Weights of a small GPT-style language model, trained from scratch on English Wikipedia: width 768.
MLP neurons of a small language model. Each row is named by its layer, matrix (gate and up: input weights; down: output weights) and neuron, and shows model dimensions 240-335. Each number is 500 + 50 x the weight over its row's rms, rounded and kept within 0 to 999. Numbers have three digits each. A neuron's up and down rows have the sign that makes its largest values positive.
After each neuron's rows, "raises" lists the tokens whose logits its output raises most directly, leaving later layers aside.

L11.gate1070:576424572475470474498513479557461431403539553644552413433440478478394512482541564449562407599481477499555556492506544510555479495518485479517421523422602537447463508558543601468478431524561531490523493637521531458495478504487562428507471561437497461561452471507514528499484497430527467530
L11.up1070:483551554457489506545568502477607475509503478363460463432496418538598462475582446404445442417460561418586529509531426469549526440557511516650537466531594549458576490563490483486519518477577549563474463482454478459420525461445479463483455491475513633546454517625610470513508472498439481514
L11.down1070:511485481452542547607417407425438428524439516504490491582459486372570553530541532587481493474542553484434539468524511400588390529535533561457478500472429549559466509512506522379505478491475459455610514444475502538468448466508572536514483550450551448492438491528522455492508549512542543428
raises: "er", "ers", "ul", "ering", "up"

L11.gate1003:519483501624531445478505551450427463561376637535434505535419480539435541464525468481517525469473551462534455466445516609500422477452530577453508442502544524442410497468581492518494579502536462522574471541476474565497497510578491487496568480460514542511450433443421519551427567517483501477
L11.up1003:525572478478490490489559459470495389483469528545466595581522514456473502486540513529538535539483494634516548495496430489416438470536473566553561435523538437511551543491569529561504472496440530449529485483565468475494515529503482480470475476584528529508431524507534496504404547495468512479
L11.down1003:471599478537465476549448488531489410562452588565483529482537465589478502525495532503496485513473582430551471491454457553550488466441481518526549481617525485461470498469558513443592514448508486466511453522538548448533550457487577467525557439497438560536438522499423510559420499543553564490
raises: " this", " it", " these", " such", " terms"

L11.gate1900:421489485535542406572445482471472548570512602491440533442539445408505494561594506561584498643494510506521541538416488562543462546419509521560450467498519496540519476488590577510501515445510470602468490554516518468522506452430499543514470470482518503486441404592424498505512450533512528522
L11.up1900:521548437500462547527502524460477446518468478391495523499434475438510558450554544480539545519439545434520441519473355472561539528460506556508550573536516489500466480442480589535445512463492481490581536580401363447544535593588480508472580458528457548535442533501443423419509479545576447498
L11.down1900:464520441568403461533466417488435490510501612579544492519544471536584538533408513456526547513500576456488482460492421491579585518419574479447564497481533511535537426412515560460511607454477400531554417536479488460496539511562473488402489486574503524577501462458432504508488487502490536506
raises: " this", " these", " it", "day", " there"

L12.gate294:573448565511574463510516561572457514440388541523548429405406567463534564446468513488529408529408424550552463539411581423541456517518527499503449510507552444465493560582487524562474501468543518484487422524540549413518503515496499461394527511516517384501386405386494560582436520566594522534
L12.up294:626452454514538490526528511532486505531483392566548502501640517503450416545457418528512451468400590495499418489470501453544472446515508493485530526473454504599574555501477588529503653485553480471509476509582441413534498479429533547498536570511491470515483438576380467527455467534504547487
L12.down294:429507520441484546503427516549492526434507491479526495447462541452468569583478508489500480496513580420581442472581543489508407512497539466544475522518489431511524467489405502437401470395611487527453483507503601468485524506418492509507428420433508458483570463502494600480497466582482538479
raises: "che", "kin", "ker", "ki", "que"

L12.gate2043:486448544564512522509486523517439493490502534611556451516435497504555511471504490450547526468521526457527506461443550377501523519551448469453483468498483563536572497513436463517491503529459483505642539490498561501540543503574513556537529566515477469436511557566471520579524516506525551550
L12.up2043:569548522432440640555530521489493565593433537438545526479546508503584441497457482560597503506516443494573497492394527463479464422590441499474451548527495521531536515546430487548548519496518519485578548600575563519578565558472496510556464503530479433510483524526545453585462515591559468494
L12.down2043:436502482494506584489431570540523492467493519506488467593458543534533432417439537422456502444509490458505496498362613570376536497468398474524496504649478541390489465398431509545437479552533485506500537465387516509543426513472493561497360494521464547499479562505506598519453497528483507502
raises: "e", "ement", "es", "ed", "nce"

L12.gate1832:459512573522473527571452527478472501462498568455505456423461415527580341492543543527499546472526555498541533620456512467546488568444572497527498494511382465483486494476546504558513501430480513455529563421550434519460533439539596441483445439487460496585527584487511509451510418503463534534
L12.up1832:496420554561532521534527437522464517517606440482431548512482503625449459436564474425488516430570545410499540498551431506519411523465556563586546512484461446529506453536460610575501574531488548464577531463474472464431560481518538462473503455489468514550502586551536474574501483577478529496
L12.down1832:498450501453502548461471543479461524460447543522582492503449506528495494473489535524481477490430521530509518464506555435534456440514463533561488490673396572559534413493584587427544517519394482389486514497478456561495584483551451499470404419464582469566511533554556438488557533531509524497
raises: "rio", "rum", "ire", "ires", " da"

L12.gate941:476481539496479461508464508567456526555480519433478536543543501523732501506406554454496534526486447505491481483462552447530546580355434477502487471444435496467513496570497396469570481462486423539517474444454524489476488606507475439537472541494424540430539483551514475551463528471522497529
L12.up941:391525527474544511455372505508471482511444546470569479526480529601468592463495551490506546573526477526528440537491406496481496418445441514558604418495529493568522508527468423430507554545483494536496473535475537499483553555527541567544509607537496514426510485571479524498489455550564441450
L12.down941:477513541541541550484521534434479535537479507571567423528498521406540495498488548452443497579523569444462525462546475508509527452437453558418487572303473551532486513560407426534583460498523512659428433560529422482475481486528512447507324486537452507493552512458524482500442503486541453511
raises: "t", " two", "ant", "an", " three"

L12.gate687:486524483538500468456526470500508477508487609459518550440486563486518434443537555428514473420523496445513530600461568529496547511484512415542484477428430553545510522509540499430511517522512431523485535553467536472481570501452510485526587496513472518505501521469476517493549481520475487521
L12.up687:494509467491431479564520540552537548568486482544535504605475552536550510519572427543466494490550540442505451581442476438445422462463497495487468503565481558494561510576478433538511404463472545457497525517539612517482492572477507421561524614572572483523494636507423480522575464500552497470
L12.down687:416542474547429485461505469523430568438482508404463480411472511523542434513504501483528422562553493490518459495436518483565530596450452421580426534547438531581475516557452556447454443423559374498555577608498518517463457528524369471485422513529422445594524559519480617451525514575384555477
raises: "ement", "ments", "nce", "ment", "nt"

L12.gate1462:551470558524479580555492420523491525548458529547463478539389474485513505511432481511526428580471589523482435437458554466490575448501446446595575426400517474465476542559556502452488560539522528414457518467514456484520464444543515471545484565477422463445527543581516596569504485473439555563
L12.up1462:475500480451511590615512542446455489440563490535517534405399490452487489482450506518467430519521439498487460562590450459616495493539493444446479495489505528430540505588489465576454540567506428549529526482395548551495464528454518505408493515490511578492590471495501534563410451480549535522
L12.down1462:513571529527486524502467500562538569425521518473494465511442482458557493491531490525503567517466567479501439502507565468450485447523451475446422480549529461510498451554599500538487603503458431537450563510565566400448496465531504473453483503479547497574607565413590575415531466415533484467
raises: "land", "ford", "der", "gu", "dy"

L12.gate85:439526506471476455515481563480508494484460455560395552519486529531532549445436495488489485466493521500484613490513532576514502481389519554588414583479648471423496567575506460552407550461534458501472533532520459525567490483505548422449562496462519596560560473541582503508524463517514451542
L12.up85:453528457457428532546525527452533554500487397518494424537540526465506435509512528539412493458469559408521489529517347452484427474549505483533518499558473468498523460553687519463451451445438496484555507539414538480529477547465509501544442495474525537474471474545491515438489401524511486477
L12.down85:489471511470483626528464516488516594545507552499432567559505484507561516469541376484366487588440586428578476429517489494473549476427495493508564514636532448555402543516563443596504574490400473542540446514522549522476520527492496590433423563502442474534526518529400412585493478572485454552
raises: "ë", "ix", "ux", "urn", "ller"

L11.gate1817:433479409465500530501522453473516480504531512519487451572461393432518579464456412414404417474499505476613456535427435509510504515505524566548450494534474563452467554448507433607550472498478437487575467510488531486404589472525408569527474567531468467508498429462533540511506605468579607496
L11.up1817:501517511468475499541465381494464500496507506473540521523490489511556521478494490481590413459415456582451508490524458545566555487404527561475504501483502531485515422532507418498521493553463439506468502458474558537456453519426500431456533465452533372565499388584469499501461564537560437570
L11.down1817:435419479585419522451532571512457445602473391456474481508536508495526451614498428428466458450473505520557471551454483445468533491487436570539528523532465500507469483411489525493453437396497501455553543518454412435482514390528510469554442610579587403506429458524471604575472584581450552446
raises: "ia", "ias", "ines", "alia", "iance"

L12.gate35:423449415548460638533482449530500509569495497424435433502469524600342581480501513517526468534522485547534480456447382509508465540494523499477505528351570475552407506441556505405415456550532490557536447489447482498460460533525524446511497526448387471420544485559497490456559536550549499477
L12.up35:418509424534421484462476500503471572490472504390537541488523509471560583523505541514544565551491513508490601449444417503551479444415491516519518491437536486521440524525502461493511524456408552403516552557434565565462450430405514444547546469531499468503509539544505459518543508493571492433
L12.down35:554496448447553531423504540510513455583398433515467436597551544481490427554535562465543574575467491529516426577492436520467486371546546547433513505461429527532517577528506367536483492468481410500578482654438472439506513442440526490542259416443394503541452504486466448534464513629475405538
raises: "or", "ors", "gie", "oti", "g"

L12.gate1961:468541511419518557528559440396541472586466461487549543530490496459482537458472459432446421501517425584512515485498488451497439553554474493419538564481454509472547506529475557562533523523504470485468447499500544438529437463344542492525468555469469472562426492552370437557507440533496562526
L12.up1961:480504478421491465495484425518521490513551496460458434537531503506486557511555398409439428463409437421543602481501421500533414524554518516473448491496559520590453489601532431519405485478456501454528514495619532525530565531413591492449468595518501522490458486570432544495525484524358433559
L12.down1961:414508466462476501534563428510491457542499509503500526484521552490517444500477549526457490458608520510443526397485466491424469509526462494468533490553504490583549488567466583415539543529507495540480499520424551521507490538468535574491507536460517524490554516470462449497435504502522568456
raises: "ment", "itions", "ition", " stories", "way"

L12.gate1694:495420497499508462417450522459424585522487563505477437468512496477449685506362565463554517472537502608572599480511474550514480474495567543553521541467519426481478478537456536540521430566518509439605550494529587486420511591471512392548443421536410515523562432534438473492469465495440550587
L12.up1694:491484433533509431506502555514586624571467534501483528448506426432446606477598604465510468528445580461537536400445503449508524495577533544490482507536462568510514508493548548537498471493478553497469575472476477432532530452512463521445435544493588614475541558450586527440487404496541451423
L12.down1694:460527589540584512529440532547581486495498510426498461514495534471542480519570412551382548492411527506495485575520571600435420424563438479405551565420518509482500496506556516496496511463498476532499559506649504532516436408551549540594449627524547425493583528410525511540519502555476414486
raises: "dr", "der", "dy", "din", "fo"

L12.gate776:548554491574594404437466529502502584502392434527427498468535509501524483501473467498472500577566506387433522366499464482427514454499473493586466468497475428511480541449512524529446500429481464446481503611439491532538501455497471434489519401512577476488449496487596508407523544488491508589
L12.up776:547523577547505447510450471528502500470471554484446543484480472414478500471487499524567511513443505515538537404475508484504574539474474540518503576526496462569476443433573573450590457532515518524485475589510548567597581480491415606502554502483512475536432504472487510477551573543486480524
L12.down776:511427581505507513436551413502498538549480449490559544416536495475508505510519496419584460425453489550449422448538398437462563462489499493507467546497544502546485432552491563514447506444418549461462444532530560565494475537572568496520497511506504404519553444442540517459501392418517547518
raises: "zy", "uma", "die", "ine", "vi"

L12.gate1728:481403483549483449525549545441397592469450521486461518470477468520525471431510398502483540487496510533486453400459486517531534432631558564528485509459470518406465480552404570419472606489444510602546408554431523530538483426525569529493535483470465474534497510489438489543555605432517503511
L12.up1728:442456470510489428384567546510406432518463485456458543442469552535481486373515555512475537498530462519567461567485536536558608573481473435479499494519470452426525466449400462521401483514473416542540477413441462567390522575471479507419602486501419483562437544461475462540508483478500430497
L12.down1728:594603603456483562452453528529566486403547510590509587513468503445471416495505496550557503501590436521434455543453526469531523520449459454503324552563470425499371445507490484587505428492490465433501522584472470486501514495445517520493461478560521500504587474469553599485488485483530504614
raises: "um", "tes", "oti", "te", "ti"

L12.gate1371:526486463493557368576488482416448467514485524570532543448513479523511589417429499551480478595569361464459518477504466474471545529544514471532511541470479507442478484435468516462534527519548496544473436535496515594428527529499463480506463417445535534480502523525453543467483489547454484535
L12.up1371:588569416480476570514589544531510388477452432526489506457448495506548344539446571468497460463454477518505471582503538494430525468421535472511538521480430435435542514507446531534506544547515417516515487576457486492442509596462508508482464492421491482457504406476518543497512487441478565451
L12.down1371:510479488504538601413563529515432540525505507425566459518476542394448476485525457521464460579530507480464493468411524605479597512478599474523533552442494500502553531453469485435534504529494462481485428535605466576513458533411538507467303395552532489583427506474476458499539510521508482475
raises: "enz", "ean", "ife", "ene", "ave"

L11.gate889:427478567494462509407645478454518577465557546487508526485457407501523492556501488522471501544448547418537498502541473506400476456446515490462549464576528436530545631475549477478552426467529573487451564518586552508530482440582534441521450493539492443484565469468516550593524505453519547483
L11.up889:413457544502545535486593457463536514501551533501458515503377484524465493491538464535472437491497479559504448490540560494485510421540428523449558410425473477418544775449547501547462425566560628466495558549562479496536549471544521442481374519483620431528582447434505564507560539453485493504
L11.down889:541527420486494538515379518561501490451529532484499498476536550491481491486437525452488515570510485490449564522487494466531507472485433457499512637567492505491458450610461516505521583461403377520530486479470448473477482551468493596536570406508415556447471548551557470515488503552536453526
raises: " the", " a", " another", " this", " these"

L12.gate415:435479475495554421386588553602483562498585456498459493447526512485475542534452408436361518522486538544514467497595521611509444502495446519452584460471424523448485556510598448531509474602510527497515574490592514426577463478465500533506511489555461386469564467421499591533573427434523515481
L12.up415:404495499431493435441541545460533518427599495570486486516486420549510455508509484555469480526487524555511394519440532448463467485532487502498488527459471612462552536459448465625553438515556550528412537455521512463566521535483427435476474535475524456472583477446468528520543483473494490484
L12.down415:586484514540548528603405461475476498496498525511510544478482544510524559512465511458562431444511514446478552502495493494527583514476582434502462499643607463516512427499534578435481557419475449534588424473478509579410522475552544608452423454521402605478487512614512532461456463543537525494
raises: " the", " it", " this", " that", " any"